Part of a small language model's weights.
Size: 10 layers, width 320, MLP 1280 squared ReLU, vocabulary 2048, 13.6M parameters.
Architecture: rotary positions, untied embeddings, normalized queries and keys, capped logits.
Training: a variant of Muon for these matrices, 5514 steps.
MLP neurons of a small language model. Each row is named by its layer, matrix (up: input weights) and neuron, and shows model dimensions 160-319. Each number is 500 + 25 x the weight over its row's rms, rounded and kept within 0 to 999. Numbers have three digits each.
A block is one neuron, or neurons of one layer that tend to fire together. Before each block is what it responds to, as a language model described it from the Wikipedia text at the highest values.

Description: Word pieces and small words in the middle of capitalized multi-word names of organizations, laws, events or titles, such as Histor-ical Association, Develop-ment Foundation, Bishops' Conference.
L7.up76:511506494478458492512502565496506514531530507480518497500463476525494476544489487493480449517482524476540475517464520498491501522501506538481497528481484468474502456510530526497506484481499492489506463501489509480488464487514466505474503483473505504517529494510479469484518540502542483500573499520506478511457526451517502479528492532535531516487475507493524507453483485479525462556519503514508498505519484500529473495469490509501527479538514492516459516497521506474516557537488533
L7.up100:488497511503537491516492508486517497508495513421493472493472510501501521506486486491519474485518524477504494539503472492489463507484512481515480480491474463473468493505464464520541479538487485509533493478502519510482493509510491509504508491484484451489515546466504525497558498492515495470504483472552484510556461497524517495485477471519515472503504475501502465490486513500492496596501495512532495485497493543478520519450501468480495499491486540489477519468554542493559539539500495
L7.up537:418490512460502483510539498535478500515514493417460520481489464463518511481500469500479454536495519497470483511504497516475522503510509553477530492452496480492509474495440528462502492502496471544500506475495470477504481525525536490472519520487495488492504485495493476495545495476489472509486509492511514515517482491514432483473476467520504517490476486498506478517487493501531484536472486523469494551507505513492478493500543508470495462496499522502471493490476520522480513500488517
L7.up603:533481495478507470526512556500496498512513526487539472480501516491489465506480501504543480509496492464505539536538572483494453519512503487500474499499498474511491518488520453489516538471521501501500589507500480489497474457491478500503528524493510464525498515481525462527528518467523470526495508491508491525492542487518476530481482485517450502511482487534519496480501482515516478550508469506517478510503490544497513489462533496516472488538485519515564478492503530503487557518507499

Description: The word the after a preposition (in, of, to, around), plus the -ly piece ending split words such as supply and friendly.
L2.up383:507493519530497525509510494509493483517459526506533455508460526542540460510458511516492555494493535478538487448509485442541496495480511495484481478507479445487528501452490496511521497531480471482570528464469507498466498523491482490465522463550538502513517538490526492553489550458545497470512515515475512506496495478508519455482530484443543489471498520513469468532497501488483499462513521503469488509528465507512525489518496479506530510489498486516516492532499516515515542489498536

Description: Prepositions that start a complement right after a verb or noun phrase in narrative prose, mostly for, plus in, on, until.
L2.up339:499490498512499503563529502471517495491521513469499504501526491483458482489516456487498518481448516525458518445459496554486489488471483537518550482493485511503531506497522489511497448482519484520477528500509505437498486533523467486533484542481493470479472484506484505500553453521480523484485479536484556459476517496501487500507502505539529468496493504457536557451465516458479535498521475480478491528509511519510482501515524463483490501509473545549517484519511480511515484470486491

Description: First fragment of a capitalized word late in a multi-word title or proper name (songs, albums, films, degrees, institutions), e.g. He(art), N(ight), Te(stament).
L5.up123:472524498510505501476540516493482487562541471479533509512457519497493491476498493515493517500469497451503528519535507504518455497505517490525507504494491529494432492502497457518500490526496495495496507532511478494506532486452502479516530523536465527488461512476486517541510474454519511530524505501461566528522518512528507530453460512468541534477489521541457520525507515479515526515513498509504445511510486538453528475462539496516485471521485484508524485446499515498456495455514501
L5.up131:543489513478560497475488526495473507531522493477498480467484484465482465456434498457514501503522470508451511537474492489535473515503540505508506491495496492487507517467503510489487491526538496498499486498523489493545488498502521488485507543501502502530461463462527514490498472494492504527491510490524502498522481506527477469478486496515477492450492496483450526492541530544521470491506526526503511523491514534495531481503510471494527445501529500526516499475516525492513509474524481
L5.up256:501483456499485488536487509499508522502478532543490496502543521487485564460498528519497512514510460475539495515510483535480482479477525511469480484474499488541506524511468473533536454518465515498492536505514539494537506482467499505528476484503512461515494500479512501504480498524514498499534505499491456526496481513514486486482505511523535506485521482534487521467513535509486534491520520525451499524471508517524523485472482511460476460509494472481514492506520513504506496495489508
L5.up290:532494504498506492519528517528489521475519496483539511507516529458496499489440474461488475493553484459478540529497526443508441513504520490540530474497489501499530507474522515453566478509469509528512461495473512466510463504454553491468505514521498440490477546496512504456531503480515485497496503477516501480497496479511472468488495476553476506489493503545482486507543518519507469536496492517503494524472490532492524476493525477472493486500522490506491489489541541526466527505465517
L5.up314:501498522482508472486520496529487472471472520457535482511449491559519538471519524475462474478544496519529527493484511523474498516484521489502503472516498496519507485492492473528540485506502503520494498483483497491509497449519497486492542489515445526445475499491483481533464468486521489482496462504473465514506495511518469478488511525469504490512537497476454519499501502501508463493442549497494517524475506493495545544476532455546496477454492536483485519451533556486502491522486525
L5.up353:521506522464512484530514503508501488517532501513521482517475472519509504484441504481486465536539515452542509523536488512494478485494471470468496462482494505498476488480497497468534475517497517519442460484473479508452471519480532507456498503481481494487473482483516431439542510464505521489489478485520516545509486473503535484477505498452495486467498495495489543472524543554505508543511475536492498484494482531462515500471506520479481503525442464461499466476489526497518507492492514
L5.up474:507446513499501501527537535506472497528510497515506506492476489540514477546470515464497501482509471497550480493485488483503496528510498514491499517481523500538518460460528473568474505496506482466515506517502520504504481498458485504442469463506466482465502533461488498466492537480500499508489505507529530499521500499512496497528505492506478459485513548517486518459503506548484474495539494528524461524565504502478466447473556494500487475514534487473528481532498528535538495507494525
L5.up482:505501522475494439537550493509494518526506533522509505445521506527495515513492468513464524475438473473505531525505486507571489484499540515499476519543527490511505543462495485465463457513483502528514535501528482480517513486448526566537485454538505470489523493521496484474506458483461476453496508488477517518525497516457482498509477538499540477495488498513502514507469437483506499506514450539509474539485498495530559508524525497496455481541524498531542511474515505523493530476502488
L5.up503:520506493480511502538488535501484487521501484461487498486459503529520461499495521499553511491499496456534489513513513457514465486485505514535499530527510518508522494451472526504538495495458543476471538475503521455484513492487493491500512503521494497492505529504542504508500524453490486489501508428451513519485529495489535512514492437516501502471520509513484542565521525493488478519487517522490496521532442544460527486521569459454474462498501496523522489502509535501499494510482493
L5.up620:523514542493435509516524512545491547518514484476534492488501483513495500495471466505537482531507523467539543510539513512481458492527490515517497516470499482518506514477492506516493490502519533521495518504503510476488469475501491516496482474485491497517468467515517482491494538490485493552512504500473539518498524476521500504472478504482475514442528480491478471506510487507520494537503469506515492469508494527425503502452486513492486500495458496456548483514505511469495546462509496
L5.up640:516476567490492491490516520515487498509498492491506499487504504547494539497479476529510486489479491478515555474510463471503461521492490541508502500488490516487499527464494480495541474476487471496451493470486498475517539532501503506528526482507439456509492505512519493489528502477501485489477516469508488509483474498488485507488503535418503463496497515496486537532515485490467503497522501513467518472505459525515496532491530483535479480469488509484500468492525545497500477521461535
L5.up700:499487532533524515506485515482500462551491457469477497484467512504498465510522501506470503492476487507496507468488494517560480546513538491480505511472494524482535487509526501509521440467507441430448521475501522466513455502532514502484560519478459462518495497507496555500488553503456492514543473545487496486480524507507502506512517511496510459466527498463492531507505493479474495502467497458504477532536443544487520450472482490474506484516505509508497497513491504468509510504485449
L5.up1120:515516504530504486449504496510473529531491476454503487464495555487571492526434516497499530471477524476546536507507527484531524508503512520511517449457446453507508526491498469490537506526503510479465469500515512510501449517482477520506472520527516498474476499552491517476511479461467487480466499489471524490500502498517514455490490517466493438522489541507510524536509454453512493480440479510483530419520485524487453454492525492470506496469500479496493510510501499489484501547478536
L5.up1148:533496519481539485534494522534511506489505521436502475502502496537493494498488500542500488531497543471513467519506507454454468524464510507565463483501492508460541542483499514464489484475461519487538547500481511475480528457458515519512542522498521523536502483512478483498516542478520472500521520465519539475516500523513513521507516475519469501484509525526566549502499540506485478530487537513523482455492516515504516501478577464486472489445498480510475517483533534510487498535489495
L5.up1192:517495513515528526481503476523484498523551490487499504495481496536493467510491542470463507556495493517508484474534537500559511537494500508524543503504508473545534490481473531517511507462483488473459510502532479514469515491497474492535534506504480495486491503490484539522489520487492465506547546481492465479522508528512513514500529492514515511476502525507479478529537472511505531439455517476479466484501490484505499453476483490452487541511493514487523521520539487522469485522449504
L5.up1276:522483500494526497483487516483504514522504520468494507507464514508495499498477501511542520540507466454538508521544463492507438516508495504539469504502516505492506531452492520497486465500494494519481531466527495456484508534469513486515524487510476491544469495483522488496494546474493499501515512499461520503463507506536509525512470438508479529487512493451467547539514527474506489509500504523529499499543469547461527477505555449444451459496471504533537476506512534521488497491457505

Description: Short first fragments of a word split into pieces, usually a capital letter starting a name or title, as in S(hore), F(ateh), T(rump), B(yway).
L2.up912:505508493487536502490496463475454480520490476498476516495441490505522486475528501498516470474498506473525463500499494523502452463475493544467513499498515471494528470439519439488466494498526481517454477502530503488499506517466471539457518472487493501561477472526508482510503530485483498463499464539481486458523503486523505462467489492455499451555494543480487497534491482475468485504489498525517514526478508494488489499460532476508532494535458531534507468457479483459472499498468561

Description: Prepositions and determiners just before a date or time period, such as in 1974, end of the season, on 22 August.
L7.up231:489467500530509489551477461487497504503481483473484573529499495547484532488441461498506518519467508498499532474480550484510473506507492489505530510539515495509525496437507503497507480473494467499523528514491521475541454473449528509527473512478548472540541503496478492518490487516508494524478505543470492441492485500473516502524474505495519511552499493518548514498467496493469501476479475514476482508514486484496497497498545512496490506533467467465517505443495477502490496495515512
L7.up707:498495496538518468539468508516508472520466511486546509462538486483518533488519495496488503490485520523485478459455526504483543500480520471483515509515502515505549494462480488511517479483489505484512505496514489453504536460468518460525553502498479493523472528496470480470498479519527532475498477507498480514528494470509494503489523490513491524501490479490516490476502500543485516433507463500487495499497502564483505468507491489522470524529493474511491479445493514492527532509544507
L7.up892:472450499480477559504489497498467499476495520463458435492521477564539549475527533505488510491463505488494520469498537476503521535500478480481514549495498483511506505508512465498486483497458512564509522483523550464505489502492503493509508513454476449485489505496501485522534495496528497477496526524507473496504504487492462487483485503518514552521508477515519505479485498500493479521487526514518495501513479469500484480439469461505473511490496474515503456468452465493485503530528494
L7.up1163:493507475505513506522487515484494494485526485495494454496537505509501504488492520468511457486449474522476529484484502518518553494509498461512488514473457534515520498484516532506475459526449492499507481492550529469453524485499518491531506521490523505501459513504480504519516497531500520493461461489500498507516486490516551479503546506497461513522468426535531519487473504510502536481461510498485509522499524505472557548479491506487514454463491489459475462508476468504475472533487502

Description: Fires on the first token after "in" or "In", often the start of a phrase like in contrast, in fact, in a, in the; more weakly on word pieces after mid-, post-, or prefixes.
L5.up12:496483476494481483497531516482461466508488514472498486512502495523505427531468509511518484492469535505514493532519494511549518536496481471469474528541504543500447499490490510499509514515508512493453499491528505476490540493501481502503504455553470497528480528463528505496494531488527469492485465497528549501516525522514479524517530452526486502520503490496528502469496457502495489505480487461489526519529490459489488513495501481543492506509448474492513492487484521492517517448463555
L5.up51:459466480523476449495501503528539519492462521500477492490488508513507513482547509527489513543514493482487466520485523501491510517454526515490495484579501505468490484512520454519497519492525499522513531499488523535514481500508522507500477497518534493501479503511521513490471438503488516498507527493515473515528535471518478460491535490523502493500561519493552420481527477518509489479496496548562515479492467507507541510546520472502507475543546507504491439482492543524519476554485486
L5.up261:520526490486471497517502432504489467550487472495458491498531510482520564535502467517490486498511488483503486514524513476562495559494547505519500501528510505537509520490461476489474475478484497504521514495481482493530500506524500528502540522511509508484506503499496524481495494555464526508466456508504557503477487452459504560487510467539478537508489526476516544498514488462490444477531529484505502516487495493507505516484484451453553531485479509523474487492524457501476488473488514
L5.up294:503489490512454519517506459538504480522495489491488488543517500511574496501527524511516525488485511507472511512471508522534529481431517484548468514468473524509469478522536521469490481578473473536481511453489492521530472480479495499517522532500513541531480494446536529480516537492493516490527509503477479506561461488480498512519545506527502467494510522489514510510518470509453522490522513557515468527477503463488517502471503512470510521499480492496470516498478483544481530527474486
L5.up333:465493508474539483478511516516497543526498517502512508506490485488545489507515484483519533568456511470467450503517531489504499509472493477493518499474518433523512525474509506516483529495486548496511532456488508493510457503483497459527482495464503513544522515492505511488499504489504506507526543488508525491477473454466523537482497500513530507491523549484479489502526461473492466525544471482495476454477453542473560519461506502532496515536485503526445498485475508468515494519495491
L5.up479:462484488501494414489519498533539454511509504472473472494495558465494512508497502496511515472545506464477515486510523480494485506465516505481515499490522508498523509517482482509480485494473494511454466496524482469513509515531476516511544488497475536497520500485518518531543435506510513508508529477472510473459504476482485488495504524525503468497490504473507457460504487517496476479501529518489440512547525530527522481497498518488512593523474507509470465473530484469466540522473539
L5.up483:494534464538489490498500467465523494495499508522522525527530481547533503514498483492512507434475506534470508465514477508502522494452555462474527515530479542517479469496477474522494500460474479507527515518500506512498509490494475465505524504500510498503483528482490524538502495525499511474495503507534480497491510524523531509511548512527487546516526488517498529520484487482485500473482497519495503492526517516462508531534515500491526520529478491467480522506472500503482444520497494
L5.up510:479456465499525469500508507488495493503493463474523502547474515516470485494531516501500489522511475493502508506545528461505471506502505511520425530468532510555517473511528475470507488444530527494507478464488539473473499503546521505485509513526475511539488521486539537577516470508456537491523470491502490499511502489503483511456495474509501541507495477490528526523511505527492476450535519543484470497521441508486527511522525508502505501552475503524477545509472496501454484519537544
L5.up530:501486496506495510521526484509484483547475498524534489471479460489491502518519492508475514516522459512501459476491529466510496546484512481460547513555494494535556498518531447490536473494464530505543482514481526501475518548478501503516494515502463523508505508400496483491499530487511517474531498541496497547494514472480466474484488525492473524538553475455500495531428480494494520486482517550512506511515464518489506493477541520495471538522514502466507488510515518511502502541497516
L5.up576:498527498486487497527483471499488544507464492517466509495466466457540474501539490486494482537494499527424507518472475505517518522508485492507504523493541492504489538486518489506499464535539509496539538461519505501496486520493514509543462502469486507533512484490479550473498496492484541526519478487473481480541473532481521514515510510468546503443483465475498532504477508469516511466512515477487476495511471502498517493454488511471504467535539483502479474535501544509477497506551497
L5.up587:545510476516461474494504469522525476510488478502482504488450497526482517494487510544502502507508536533502489509493479543504468486472486534481504543469474522499515540485508511498519501541516516443524508507523498518468506509481468521532479498475543467446507505505478507505459496554509518482507471486490475468486513455485496516479476522498557509489543506495526531538533523491532523481535506522494452521509544540501503497545471492505497498534496505475514490505524508509452502511558473
L5.up639:487501514458511467513496499509501497549504460430498473537556492459476529527507457522477545496471527529482499496456472479485500495475467416501535524495526452476493514495516484479519489468540497494511501512481508512520497500493476481477509550452514493462474502469485508481486485499461553530432458503488499479494513507469511496512497495528509472480510491452508543531514470497497540455482471493492476482501467487489498512499474545438516573514466503501479479521465451507519509483529529
L5.up923:477475500488516452557521520484488491512503503520503501461483483457501466490551491507478537509529514525467499469513500452518511531476537481492498497538506482535533520498488496503502510447485526499527513531483531498498508550472481537488525521513523514489491521516566558485535486497503501485476499487537474507507518497517487473484512468487534489491511491523561437490477487497461525461456518506504460515566460516514493521511507455498544537463487508500498490482497511491488515505464568
L5.up988:481452487493439478516467524453523517535487491512510479497481500484511555482528476498482484513491508500513471516529484500495511549519527494495494501510519480502522499527479508520507501551465463533507479480520533480496471492495486498503489508500541531515467518497548544504519517496462480464485481498510433496515485488511469507495521500533520504543487493500505509497469502541517493519488509481491492537523512534486541464490490496518515506519521576495436529515518483491493473536489509
L5.up1076:519525497500519492454547543492504488533464522510517480494428511522496529555505527488489537507501460512505503473481432516497490495479533515506472508491497516501505478507492493516460575526521506510540528454490492469492519542531451447495532494499502516442489543506518495514500471488472546506488561509543520498474488515502526509477532493539507523466555486492513506532507517470496478473479505508492539464497505520478513460516514500494518492480505530511504531544515505526535476506509529
L5.up1126:513513500496491475451517565507459498470481527508525458513513497477497508490501487548514489517514537497458478496545541536515495542528481484500453545555496497505480501447509523476535478516450484468507538490504524523518478528524478500523533535514446483541517509491458550500500473502505456478448541489536484487516543476535497486483540527517484517480523472508507479523510506516472539514494510505479524493572483477483478510466491512507477532460486489478452506492469527469519534495527504

Description: The last piece of a transitive verb or relational preposition that expects a following object, such as caus|ing, enable|s, due to, accompanied by.
L7.up8:504466482502508481464482488449519498471500450465575474525532503497496512489487546501471530465489481504489508495506486507471488533504516502523507544512524524480492531454533538478528510451469512519515563513481500520516535462457500514470518522487490508502509473463496540501481505472467469483456539495472482531538503491491512488508544464476529499478558493534482536492510523565522524508518519523493491546497505510459519477559523488509479508532538533499495483503502488540488462514447510
L7.up64:510532463444527476561494465509479490508496459504496487506491510490537502489495464457526518565504513552477516539490500466495524460449486538441522476516508530514513483476469505453548502468492494473492506475496493548521493509451560504469482466469470493475503517501482493481489489487508527475467450497458476501471511508494541453518478529484510492492511507486510473507485474465508496508504443510493494524501495546505508469503497486456507494476494518490507525495490501513525512482506492
L7.up139:463478528501492499510475460523482536484486483474503532502515513462463493519506482430480529500496523490482504499484483500487505493525501486528530522505542505500499460489474496525540497516508502467523504496520483476508507470463517515546490506513447532464501510500492490507509518462504490514505487508488508533508529476531481521488491559510484494512510502556488495495456518452519532497473512517450482515462489543511480492548475477459494536505489489518451473472480547520552504510529505
L7.up159:463508490536483472472496470492498537485554480504493522463466515494497508490489546465491478507533493532574558510486485556462486507468495491505485550497515541513534439497505520507532501518475531496457516524501505492505493485492524491484484522478485574491490493493524533501485497477508488527500503505433495538488504487510493447493497542498494470536509520506522498469498542513524502488498476524487474531469524486512528499534480522462480532474487472484445540563512474519524464530517470

Description: Prepositions, mainly for and of, also to, on, about, that follow a noun or adjective and start its complement: need for, emphasis on, damage to.
L5.up6:494512437492517497515490481513478448508499470490476439533462555500478528533487478473482498465517499522509510494471513473498507510460516495481530507467514527535504515501493507509540468522518449464560557509500574505507530494532458484532536508476476482486510488530496525505492502534525532480520465532548458488484517481542461484468529518528498496483486521528526523455490521483458528544516517525497508514548515520521464516493495529496536475468527489497488488504492468496511478520533473
L5.up9:525551493497508472500501485509508515476556460476560517467468536470499462523514473501497530496507490494555477444486488530496498490511472547537518500498510540495494476496538506554470510557509526514453535526542514513512498477458457455489494509487459501523524467477460557506502497508512465506514531520523498484491489500488515504488481526481543485493536521485467540515487507478471511497534500497452512485507507510494465464479512512508504483484549514489490459501496473516484489466504464
L5.up16:529512474447530520505519491490540489464512435524501486547510457545480511518494504541472488520492496462545486496470479519490493449506482497491527469469518439498488501512481511477521552465496549545487500541457510485520483539520450465443532493509489492499480522465473479456478476476485483531462526481511489490476533520561544495499481502503520471517535506459458482515446498493520513481488517515541521508522488487522494490477496518504477459494499531484492527478494449496473490526520504
L5.up47:460509497463493475463514511487463536471504499530481536497498530470492495532554490516441496487511489470512490485475494501501477465489497505443537499498521510506487481472528497486522504503552504550521529493509500540525528524490486483491494500499511502500497475509519535505512478528490504556527505528490487478506468489519503529485476554504573529499506424512474523546535533492467504508509516517490494455518510523466470513488504525458502515487498494463493469520461465529497509513508472
L5.up112:520461537480517511486509527462501494518504508506507454491493508521525456561490471546573505504509526541494419528471491521465475474532506539542515461524446479501465509514486536518476490513500501517418511504512469481509528477490504482519512482492442539495508475526495482511484488498459487510499498465479487478498517474512542492512487481505526492478555527480511493508489511481480492498498489512505497490513529502500444522517446497494524514487507466482461473520507508487486506488513480
L5.up141:487502466527475526479486491522506494477505471493512520497523527543497546538513544540481504506438509537543501495523510504503476464495526490505498514467481493525482464538513467531496535509455524482506531488465488509475489513489505509502491515498486501471516516522488469518543475507486515468492512476477474527516571514499481510513479510566507496436495493458519515495482469486523477547475531496507483496543501567495482545508487500485513506493517576472443519530515501480521514492483509
L5.up231:485501492482486504509493516512450473504505498491497544489524493486532512531486497524510492491462512518486449517503524498521509448515472523497497448510586494548494544508523448488536508521484534518506529500501558478532499549434461508478506526485503473516550484492447478459549530474480507506529483510463473433509523474501478514488554520480467508495531531491485551514498478499498482512523541503533502504511526539474488507496465507460534492525495492514453449511445497498486520513517495
L5.up279:479506500540546467571505547519504444520512526515530526485491461510502480512448453519480535495483507488527479465513490505522502510452506506490521499533527559503497483480554537504532512526479556477493457486506519489518498516503528487545520545535501507528506511480497505489480498535498471486516494477438466486547459455479516536492492499525509500482506520491523521524471497526498488519486539505493525516508479516502503473500471497494490522483481493541508511513488550534533494455506549
L5.up431:468481496498521503517464449484505544462480505480496486464519495488496507516478452510464547492458524483533459545506468535492518522511487552507487531483492547491499508458532509495522536541494515505506502516531465460498482530567525493472562489520441502480497516481499514480464475519465493466517453495500503459505533495443520523499483532535467501490474503543477539473453455497494512514535478505501515503481501488481512457455476553519509499466488532493509524495509534524479500494512487
L5.up454:467506498529529539533538532480510525495515549500532511455505530512509492523481471535527482514526499508539464507498550517458477529493494506510494505528516524521538526484516496507517463500484516484492494534482531535504479493490521495489492524438473515491473493501470468537516461495491520487495565495515497515478515491482538495540451522543526516527559508499463474477475490488508514523517506494544500429571522553516553498495513477547534491479492468471519515481545500534474525476480436
L5.up628:488500507529543504506494478520479528491463466466507516495478501518525497518474483491487499506471505483519510501464456501508489508476469513508569519453510517530502470465532518507500537519503508549524534438502497472496533517507509513498477517430501479467523478493486524498510455538504487454452504527504501503481478493476519486510539496459495464455545500513451526492523505516520528492466498491524514519514492536490441482502480522471533499477499461549445480457488494515481478530528464
L5.up681:518513487528500498473496513525454516475487445478520495505502494514483506486454494468544505473506474480529510532498497474499466509517510495470517539496501494510505525507477449478479516493491532518500485494508527526482490473474540491505470522493467507507459524517508496512488481469503540500536495515481458468458474482530535518493488526508451538438481486534473500506525494488540490548528565497479471479477524556494512494507482516467520503459524492541498496500492475479531500512552477
L5.up807:491524518497503499497514471527493498466473450482487534497458526496521500504485490535494511501492509524507466505500480466515517493505495488524508497522493520561544482503524458480474490528534516497471506491511530449510493526513549506500509501478477442488476490542509442512524446507492461497492492512455494513515559499505496511454501444489503493484494507448517477502454464476503498501482473493464476498510505542434488490515539489510522547459517525513510476523491474477530504440513529
L5.up896:537500465529530561514553516502534515497473506508516489474500499450558470515538535492463515490501486476507444473471465483497521481477526486478487512476537549522487456530475479516520479500485524518556487475517496486534496519519519494506476524505489536487512487521478536503510480503515498481523520513543548504537508541437520506544536535490506491485501476511493538490504505526436468474499518535484536483490530461468492469513473490503506443497525486493484512492468529507487505517499487
L5.up1000:534514475491527514530503504499545524493516456491459488469514515510520508505498490530526482507516457447473493475518439439486520518492512519517543476554505519521467500496520516517483544520478537509514511517536536508538505532510513505488500528509446494503490493485574504516488533515486477494510538489539494484496485465468498506496487505506515510469520513525469508505503472484472504454553513489444517516508484509494509510544469479507538508553487552531502482486459504498487464513490511
L5.up1275:519507501518546519535471529487500526514466528481495512495497542487580489467473466506550529535491562482528494489521441499465476518482505505510500497551525469553495496498472476485485493501482531512534473477546491490531517505457520536493515507510467544487490463524546499484514516491471478513470484503425498498479502462498544499489456486492488496517542514527475515520500484474511538506473479539522512454538472510497530496487538521479514518533473490489451474482448507482511516539470481